Weights of a small GPT-style language model, trained from scratch on English Wikipedia.
Size: vocabulary 8443, 42.9M parameters.
Architecture: RMSNorm before each block, rotary positions, no biases in attention or MLP, untied embeddings.
Training: a variant of Muon for these matrices, 756M tokens, 5771 steps.
MLP neurons of a small language model. Each row is named by its layer, matrix (gate and up: input weights) and neuron, and shows model dimensions 16-143. Each number is 128 + 32 x the weight over its row's rms, rounded and kept within 0 to 255. Numbers have three digits each. A neuron's up and down rows have the sign that makes its largest values positive.
A block is one neuron, or neurons of one layer that tend to fire together. After each block is what it responds to, as a language model described it from the Wikipedia text at the highest values.

L6.gate91:172149114103148109104113114105138072132142106174149126161156121131154129144136129129111141155204126100081099072168118150128113092150108155098120108105143141140159010120098176133107209098114150121116148114049177118157131094094166106082164134136151076140096181120116167083112114082148147201195161136086180103057107130124137131152144104115137158108134107108089192173149138109163109131158
L6.up91:105158124154134117109106146074146092143078092162165141130092123122141127104135153118115099168109134102121132111148133148160097077104074118126078101090162137127109114132117129114127191142104131167113147139145123076125104055148207114108084229112086135138118174163138110093052150104113217139105114139125096070119142131104142176131140137132163136135162165101131085098120107093128154120109
L6.gate213:172120190133110126120148165128098129111142054154165091129117103185089147125105160126157126084127129154092126121128137105120134160150140079121126119132164073088107116097147173099144111124154132137081066101129131137147124160093094157116077066139148145114085089171209103124133097132157070160155149154099129168128106142134127142135049101087106124149115161122191131132092127101128111112153
L6.up213:150101114136088105126123130108152148151131128119105075190139112150158147114134110148108107127158144158140127143152088126150147168126139131099064158144156148197119115102134133148150182094110134117102045130063132097142155155107097163214109141085151092151115115167160168165131111102179112127075148111107162100123079133093159090134099131130163122134129140129132127158076137123090158133067
L6.gate336:114094185109089066141148146082099110153121159160139127128129163099161137137153158121152175166172107148173105109083115142127159111102095137134167168131152077154058138135200146154152082146116164135126151097197149123082130047132193177162143141137128100162141080059123123064131099130132069133134156088150134124122141143127129036106144113112119100116086143134150111110134095137135140092126
L6.up336:107062125102113117208119143058066169106171125095197116161109141143135098111105166168103151167139118120117124103126108069053184105134145111113147200119188104162183138149133169148184177111123113097061098147179112111136109101124109125188149082146124098139134120089081119099181187118113074167145167094137154084098113111108119127111075160122134134111196142122137139151062136138158132162111
L6.gate411:149125173071136155152209113120181124124114112168139117100145101100149106086126174089132087165134125141126131092142087106122175186144046131113132131075067131131169126149076035119086148100147138088165114155102128192112085120142091137192120165191113083156186118152187101168104121172130116149105167073143159102130141157114124151165040133153154064137182113130097115112080138108178187152100
L6.up411:145086127119111116078110110139120108129174171144112153098175090121112154162118168167104147128147173138140168149133127120135119139094087189152145122121105082137133128181130119152096147102130137085131128127128170113125146085075089114145133159126118151134123157121172150139106109144159054172075118132133202196123185173079175091180109158162081151155184129145070120120142162163181207139082
L6.gate418:084116141117126163042113132109162147079122111121142171147153140097114102160198176079133182163084147102128061153079133196188118117021109141130156114123165133150166161131090102156117109137122187130086136164178089118089165138147145131115144101166138124077083086106122177123105142134064119100143171117125099104118133159158189102129105151128134130149134130124100059185094098153150171115108
L6.up418:141160093144135128114101056127096100150119158103110142176106098124080153115096116159159134096109122185181102113176156110124154157150109157129139079171160152124147103100148112133134109148089162157156173114103101128154153133137116133129115136088072146105167174148155172072173127231135137084094167136144132142146119142113120110141147124157121113115064058117167126109145122146137024161105
L6.gate555:103121140126144123130164108108135147144151119108118144076132133148136127133147169098171124168138103055124128131119074100151109153181093154129177132130085164142126118115111079166165092176141127138121128167029109108161061120131148139147148144108084122084132097170154158085105131120159169150127114171085054118182083095081109132148100129141162102212133126144120092150179125087102107109136
L6.up555:156111129119112147113095154143103118132142136082097140065123117122080105137053162151171145096191065106121116122106122081104060124169136149171103139116117146148136169111182141112112190137061057124164064119104093137120116119117173109110095096105089106111093214152141111152073120108073184157147093131098153095092110093168109140175076117110140094184152130142167121163157146058104096188093
L6.gate698:195175137142117103145181076191102116162137104122151128125124133147055118126140110131097144137127132089113126129164070095184138178171118126131121131043132115111158117170115128085069064152122129179139126129159042113111082055136138100099063155153142092147138131177137144060121077098133102115122125111137100115113155070120146098079116138107102173165117173160113087113068140134113112154090
L6.up698:131160145134164090161064121112155113078136074159105113100196156061090147190073124140106125084103117152158145087133140140145130138173108148129125101113137072139072130103131094133121114111123076148142116065128150128140112128072090167051147175128120125106163151112180160121152164129208096138149123107172103150189132131132174098157076136122140053152122168109115114066165145119154101134123
L6.gate744:175121147105148123118114118144143163081131094139116118080148076115165146089119146074083179121121152063143140173137079100072169142178101129130107106137096158135122099139119157123171157125089112086167105131057175147076102121143150122192124161099092172106107144100168168160080069138148120132149108067186139144132130122130104144170105152075158100044124096123139128066121084132139119135114
L6.up744:154036156119111074177158142109149073152170136112125095101129106120146141145129128152140193092159152054123080160118149119154188137198110104138125097131107118141087100127125205136094146126091088138132128167091125113109149121140167109139153117104141145093153172135153137078090069102157108126071173188112145131105085150101206156108116176083147100119136142167137136120152115180116125134134
L6.gate842:166161142047124162118128042100186090130134137137039148094126140102118117090127141091177079085092124118073108122126122120094097139098141213168151115120116116081205132140168153209100140114177110117147117181134130167128084118215135069144098150198124109138125082144173136139108126107136142131151184074089135134125227199080094090132117135097154136136117135100146099173132151141123118203096
L6.up842:105170130153117137164153133120168117089156134117169078156091130150128158143097158111097140215099153145132111173161128206148110095210118120124132177115141090101123169111142172176106107208145159183050170168168129120151190115106096141118084148134195187116124141102127087128131106141081098143164122109108118137185110125139130129094128121122140169116141145169142143098142145130083209165112
L6.gate900:090158122060129069130144126110128139188085166102098170096189157158115189098111175079146155166068133167125113124137062112128097127110152117203103118153130143142149176100143126160154147095120139139109146140123103148128145159150120102081185206156077134172157070128101146113137110130192123143192105125131137127086118180135110099103138148139098131115128128190150120142120184134127168172149
L6.up900:155130130098158133136152126154157133157108177143174171157126154076167127120098146151116123140133163069115059159130158169083096118025130130138095137104158129130173121097114201139090125148111117153130131097137123133129144084211138058153123095160153135153163186131178111172111058095150127091101107166177097031151112138130085162136152088171148118144140108192129144148155079138177100126123
L6.gate930:134126151124158150068154169226168107125097143145099156165175109086129098158121116168129208115137103118138062081103147089145122162160068122181082137140125093154113180133152111106137116092156161101082136156093085114167093096113136151134103197070096160132112110187152062082128157122091172172184134100094164156217093158182169104165129136173097133127147132141134082093094174143139135184162
L6.up930:127120115159152120126113174173129095127070155105095071157127101153124114137139160140115082113088116078125113055122127123142130168100138128145139139104119115141109173168103141132083179088131123142128149062099111154128094169100151084134136126145138159169104176173143119112124139118129117161161098086145081157096126127121076083113102148092046087136125205156160133115124144122112169128096
L6.gate933:122147138162118135224114106171155140122117132070137085089109102138090176073091156169126121097159062108145106072131162088132120154094084106149138137138101119158178141097176133116122155116069155126087104207081092067184118136155139120162148139142088103166108150090136058178106113109089191143156099158177130114105136128142113121186106059154133047190128128092177093093120159149122079129127
L6.up933:156134163139091119141159118108122116155113090111124140137150142114130169137117136142154179075080084080114102126127132148138100080114139151170124139162118181116155128078146143187083173068121131103146152103062164096140106148131124152146111113155102104166128162109139069147068145088190071137167157107097179117151148073089154110108069107131196072202131068109171086099162148128104144111139
L6.gate1054:192115134137107154118132159063084115130157105149116091116105128121144133163145169123136103116196074179131190108092128141108084156134124152085201107129191119130162136061144106200113099107163045143097114111084117065101115106097111171138112131076147161059154175118132105108125104102107124105084127140148139061120138141120144120115130126063162132127137157167159122147137170129193069083162
L6.up1054:147107165140090109063131139128116135141083173135121071172122120136093118142182139167179132152149095144061130087100126135156137126111157101044118099110130120112196189150143135157151140076100077174123121163050171070098125125147060145142118154129126135106179172131157156144110145146122110111118103120161156114115163150085097165095083108041128117107128130148149155140153147133141108139156
L6.gate1095:123133096115160158177168130113105170140115113168084148116193065143142149136117143148099171107117129183084119110177070156138099129139119141105158144121048179147197147149157114147116175125172135140075152116013153124134167129162125060101069170153097143127131102167153128147091134129127092156134107099150152152125188107139169108100096137080084059099168117131181121163100153140130142123139
L6.up1095:124156118144166159101136076165139131150134104135143097110097091082133140118170125152071174157149153131111135151131076177093154064123148146165147130111089128164131148162151110084098155129098119097176145044135138082140161119127125179114129134179128173121160137126176127146145090094112081093155139175132111114092091080157107164072081091096133091143180103170140120110122148149130139175128
L6.gate1141:119123153106048101141152116162210113154169093127163099130144148114134111090094121150069156153127196166100083131147102108097054073095142159108165104107174141096191147153118190138145110111107141144113095137099131087173123092123076080164155172098158068158161107139129085175097127088147058150091095051118127168095087160096097160095156147124172146171106167134103144150137157140169081123106
L6.up1141:161142160093115147111166116139124101148124064156175051143135119091126142153130105104085123155133152158158158102159082072098107100097081178138109093105129143136107098112110082145231091102054131133127099106075193146129103093138140116120156167146097083169122155138137104131076122106130103101053133151188136159174127154111169145162114118127198103154087120129126114147132136142110140108087
L6.gate1315:149138154080123109176123108113124140107147163080130181134159117110146085099085078128050113154112125098067153115124141025138120130120067110180153160065100102161145116201150121120151173053084107121034129158138156145141092119119158144172159141096140110100060122138170184157169165110115131138121116086141104072160129173189086079083096104148127127131116211096136135075090141170056125155139
L6.up1315:143081120136115083129118141129157112092149117078097169109090163130113179089093063150140038175127170138095085157101072167141161176150118132178065124156110120140164138089087159135148137067096164121097127098174145128115172136090132137141100128121116140077136121084136144117099097095060172059201146156141116095154125125197124153175145096075141080169097131149103101183167126145136079162178
Item and sentence boundaries

L5.gate150:179126192153114134179114161164153121138116100057153077124185106118151163101155146175155126148159119096197101128136114121148081130106107177150079098128171110139120174110110082099107082130099118136132100166144138151135072111171096124089093175124157166131101052130110123137205160186129130121095099149111090104138128144086133109186109094143159205107089100099056120107124179115182150094129
L5.up150:171111150145119151199149158101067130170112164138134122205175142191157115104060146139101126103148139101132134151127109107159115180124173127158179048124107103128109088142152149117170061151107103081086145142091174139112144147128097130134073162143155149098156143192138128138153148131110090076097116119155139143165161095069156051078137085138135158162125111202113145095070114198136124117131
L5.gate434:158188051139140097149064108122150167106121132121162146182164095100112127148097096172146111127144147157130108172105108091154114138135152135113112160129079156129129136234122125103125196089129138145111119126098135083068172122163116166118099112107101116097136177107120087208099159086144126156165112130187211147077081134152109103142136105126107110098116092096159138162050064143144150132136
L5.up434:187177126142132172113114102095103130155111171229181124094170157070096054145145087099177141128103160163114102144140150152132129097098126092150111078107160150132184173154090132175109141144110115128117147111152163102096090175138074123139156122140073088176141135174166167148087180162084115116120108124141167154162101200102174097145122137160089091095165106182118063189126129122111158170150
L5.gate690:105199148111149163171115060173082136167068169122113100110116062107075175120151100157147172104110105145129116138142149093140145127147141086121133115141100168101138181086088084152156055162132112159075138126126109160098118114142080122147140140110179132115110097106178148135094172156114134139119128093100168071111119123115124140118182135112168098152125097080164131106132156109162113143126
L5.up690:127163069106139153172176105162132118164092176118064115169137144065123119174077140116063146178115124114085137170112150109068101122084141130138121146124155107119121111124114134155163125144141133147138129149163152181111091060138163144131104144091170089139138143133158185097144202140157159153102147058083158115125099147151116085151127159096135059156102128155154146132156104194145088119129
L5.gate1126:133197130101090094096106141122115127156136121141155098123116023147160110171143111136156124065121085163051180122212162205130221191140075128104168138174100142131177137148149074142148103118114152089160166118125124110137076093132121136180097137085066124136123072113135097115128106147127151084115134183083101093134133114132125109110145115153122140116207103210136134168092122063136099119140
L5.up1126:139139117131095126092086198129128120091189119094143095173105120132167123120150125183124175093224229141200096153171098170115222144109119154097139130130095104163083091081073170190116094085118109121104137117086099139112187158102095126152131136128106167152159149094123120103114152126141189102084080139169170137139111142116122124127112141057160142088133153148162124190123170131137087119159
Boundaries between text units

L6.gate7:125066135134128183145131144158105136156121136124101153119148164109157142073161129134140059170137124127099126162089111141105129133129135157176132196096188155130114139085131105111164150093122164158171135138152171154071099101141105065219118180124102136114092152083149132166092089191128119150142151147108122114128145101111142092152173127111135153150094156163183109180112143083180101141167
L6.up7:121182104186140146094162129200104115141147099109096167129117107101107112099091166165094096138177134113107129115136096034159069106152141110134096162114255122121165158135147064116146119119146139157065098141076146169078072152151083139108114142111127182108156060105120099153105141085132135144118074176181150102129094106114132145164160151113122105156119126088116091106100094118133117133131
L6.gate23:135127061150156109063114095160155090118116148076108123133139126116146135099174164091203141098177129158151126176199179082136093129154128124128117129144206121107117150151119167124044111106101173064099106111085126154168154167175101106198070138156122096125092112111138124166111126102089131169157099129084163129110140147124080153136199044164120107117148077111222111134119165144149141136100
L6.up23:112105092146151129085088145104156136146121143137156120146135098118170129149146098068145144083137109111148104163188145096122158173133095096127158112109179135136144068130164154143089133136155159161125065122076121139144137129168104175128126101093150128080109078136139166157134155176147170139115104168111137096084091128150101084168122132108103100150118182185187120094093127148132140106080
L6.gate204:134122077154108131113132163132196163147102154070180134098071118070111175071138156093138092152160165095100181143072085102149128158102079119072143161159145167090052116086116216162090122065192161160129147133090128117194110137111127102144114146111086202124136130104125157141156151104159126138050153131101107113149177178081148180109118105152156151129144140122166140123119104139128140104128
L6.up204:152087173168110067050138131097136109182101138172113138117133106143139085047149149152157136086125120127116099148115118154171131133168139104112080126131136127124116102110083171118127128106117125118141138145141165100129092101161118137163115117184105120137108169170099108119156152150088136156082086147128121072116152167125169164122134141180155142069175137154200160074204098175137082114124
L6.gate214:128159167144116082140081128147121123096070066113150180116104143097172105109097118163160139151130146123125094176173103103177129118168178112144061124149094078128114149109141052127093112118138137062098093115122125119139089180092127115108163115106104135103166098123114129134168161068115120073119161085165130185095098081160089148108128083101152068166102129077101117106062032168144123120162
L6.up214:127109076156127161129100089161172155042136131109113127131153093087107126103158147173169126159087140138094127171082040093153119104070120131137084163100118172111158159137128142127161109139129099096149109095116112115153115129138154096133170115153097162153159133109095188153172181110143131137098129060122123104065099135133138148153115118140134191111081123177110138138152114153161129189213
L6.gate221:145149166175133111122155100153034088084115152145144144170153118161082097101129063162088122150154131109096159135103156144096108172107086189147081066123122102124147150159113212142105155108187128149121113134122119120127085083132089136171121186153160093129074157110170125152144158092103061097105191080075144116127129085145166173134114155153148182155148106111151152064140110109128141139173
L6.up221:107176122173180148153203139102071126130130130158185075157124165147079103097176138106180160144167129132131149089146162121106131156138122132133133116129083101117173069112221203098117207153143091141137094108097131154197090136118117090118177111161136103129125078145163120083081100109136128137127183115094132095128091100121109154159113085126142129107078123106097134122124142131080209171114
L6.gate303:118080175121121074105122094137177152131170184101185149118095127080136148082083140144152143132172134103145082150189125157128076132104200101205109076134051183087206143167110135145164166153146137134121077139100089112124147143175135216120115111127158094121108139148091158174105161115135149160063153171120149178127104176136081149122102121158140115157150159128113118140131092169134105113123
L6.up303:130058177145121117111145137119156124140144191135159094157183140114156114060142161074124135141148104207144125101127122096129100169125099183137157125082183134139142111139127090079119178106129223120089070134124173147128108185122108069185065153130137101098120119118121056177100135114168134107108114087222192148176086099145189125125127159137071116169112140100153124148079104176161149151150
L6.gate423:130156148111091123094189164189095137136155146157156097089121153109168116132112131110189136185130136141123045131156114161137045121170154138125166107109126087122132090124117147177171102098101122099156072181113162102125114155180118099130157119066171109116075141177122100135083082082065190106133150143101147107087151091094120123112182116078153120164154088120135131152156123128083115148129
L6.up423:171094172159124109144067100081138098096172114135148083170121145121161124085055116104147102089159118121108169094065123101088112139042183125099141102082127120167098125116100171137067123124142089059185149146110171119152146137102116097117082066136127132139129137085110116150090197140069116121130108107082126118171193107117096116149067129161098119109146099122156115143151085155086158117109
L6.gate431:115119135105137108099106084158084164086175128126125115167067161174097132149123113135083091144152130119097114103096173122157093123158189136121095176108154165123170147105068085129117084118139157119117175148134130198146087132105120145162155107105124084099152115127133067098087126166119110115157145111168214070137100152115119112124122109114108151129119138109128108067102093096141172093204
L6.up431:125104107131110093174092160157126106139130053089183093180085147138159098139103085124123088065192137077038143117122138170163112127139119114141116158175169110126121091134112159144126150065069106135057134136152125154121180174122129162116185111159143168098176096119102085136054136090168174077089155113130180081122134120183068161116168156097125180115117165140122112158109128155112125092114
L6.gate682:131120156111103203113090096072152108106161085117183094114139136177065120062128142083082120128169136119083147162152117139115103147081121088140165157145163081152144118101090098076117147159113117136151114115115163123126082129090119168102121134144088101140160132172152117107146105119153116116161082116110146172145129139091147123127154114148133136166118162185164169094098148085164095106200
L6.up682:140148131172157149136166121074110115090098157154141119141081115086112134113115108121144131113169141117093089158177134180088044119122172109092110144111134176114164113166128131134103151087109111184136195132143118116136147147115132160141163105120129090119158137181092157071153046083075075139136187135136150128177138114099137090116134096207183072122147110127118151088135126127074128144139
L6.gate823:109111112092081083143129128121106166133110095158119176133135107119110181186133137125134205168102088107118123147129042100119153179115144159132093108132116116119138104135167159163150157110152117184100100093155148143145132091151114091119149113090077102083138088147160104128114182069092080158096188149180130115109175160123134099109126092136085113187132146102107154086146091145152178142148
L6.up823:159166176139125191177154093131076087115107130125124157099126099157123117086084072130180157114155119106139155083174152100153157185086150166176136137141151109120105109050092147156112139126102126141176042129078139085147155149102113155131090095101156125116118093184121188123117084153122070130071136121076097126120100145066111177167093148146149141130165072137165055115098103130104154144141
L6.gate869:146156083079119127136122117070093157163162150146155121141069219146122162124073099072142115166104120145119101140115107076132119097158129119086146132101164123160151117113150134135085082117125155117107070145129140139112139131134147112165134119128091185095128119149121176064138152090121128137129170070128105137168087136120096106170157091099145104132151154085154134085157125141131100111078
L6.up869:169146168112147165127107138089109146169157227136094102103136197133117108188142065128114157147118151132112086151109122138097098107079130128079111100059171122142154110121081184100079101109091146157156124134038128102138179100143130100097112068146067111112167119086108143079128148096115142118130173092162108103140120114142107075185144129129127135156155140121133099144108073132135154137110
L6.gate1135:088138092088133160134157105138105169108118120167138166155149068125112146116082065121123144100132131157122149097138098097170095157129146097109119169075152132137140109081055125128122164071106116094171042110142137109083125185154135076113136138203181055130108082110134088127091124093112127161161125138138136091149093126078082106113131079118075087096140146135174155104108109145129145126145
L6.up1135:072075171082189146121096088171147109117102129106128119140104075159135157166096115118121122123110091071143177145140112104166110150159129107126094170116135137231138071125094123118084090087093099133135080116123192129070108115129143118144086098140162100185165174153126080145120100080131163145118096108135125107118160163104153138130193084177099150090176130140131103084145150154139129095158
L6.gate1181:129144086098167164175151101131108119159083163178130099100140075163092155220130106109164131075101127129107120137108095123113093176098105098133175179091110173150125129140149175150092157136135136142156150141105130099140055150145080117187172156140044056143136175203144060161173104083118099119123092095121114129123111169139132137095097148179085112155156137162143154144102094149099141173131
L6.up1181:158164078104156119106111131146141104129089108145144111098197100121111164144149129110154139132105164122134088134126132149154114140126097092118124107136183145206106160121140166142122138154109129040114101117185114200152089159131097198214129189139141095089082121137167182142130138142049118140152084099104173114128145182078105073095160064239141107077100079106145100165102113110109112126136
L6.gate1197:181186146166083170139167104167190099098100134155110065166099135098163120072194122077116170105111151112154091113124172076135141152118154104193134122114142156114155033092149183158104120064059144183101090152083095163133098100135128036135119137158120106124110094127164127092120187158149111135079088093159163110111163178122075155090086118216107098176094120173108148134080128155197125132130
L6.up1197:162138068152184119150205151139101136157099166053130136152130184142074144131150078044209108128175134081127134110048088096086135159133144110132130117157098100177145177115155140138137176149145108145167130128166114143151125192088176120075132087138121089129164108085068144116166117114141084177210133120106083146138124139146126158123097130118117193103180178119190155191177111148113140141098
L6.gate1216:140110152125151096148132133141122127072106133089141059174088130085124167146128114124103168133143052090116102081174165080127112165163143198119132112169074109125142140086140098126134124113131125084124134134166097098135121143106164146145120073145137123107137139105139075097084194062174104082123123149156184089105133168087116132118101184110086116137066163086104177137094091182168105134118
L6.up1216:082151091171146078100134165121165071107100078080132078093069066117145143116070129101193171146117144089134089198129143152149093070084113153141171177146138139109155124121043117152149147097168105162080097108110138138181130136160098190129111109125108110085115087110129121110104207128139146085153090128110142179116127096086125089133081121139149121139148099105167128154132170079075142149133
L6.gate1224:142104170103133139037163102154116145129137075113141105134133136114185124149142154180107166169175078177095109136132117121073076148162101153120141106190124084172134136124126139140154079089107126122107120132134102174168160089186126094189107054094169156083174132126124153112112157105201015177110125109178108148178061157113104153131107126121144142071134126124149126131126130174157115158120
L6.up1224:091123141122084144122176103089116171143138156083090092091101093155088075117114132138082120118158135108175109120130129137175142183190125087145137124182107178115162125068150140114109128145107100147118070174080079136132146107116113140118147154169177133130153097121118153098084094148114128176090123122136142104072119138176126120153130101097116113171050102096131125153124121185141127186176
Quantifiers and determiners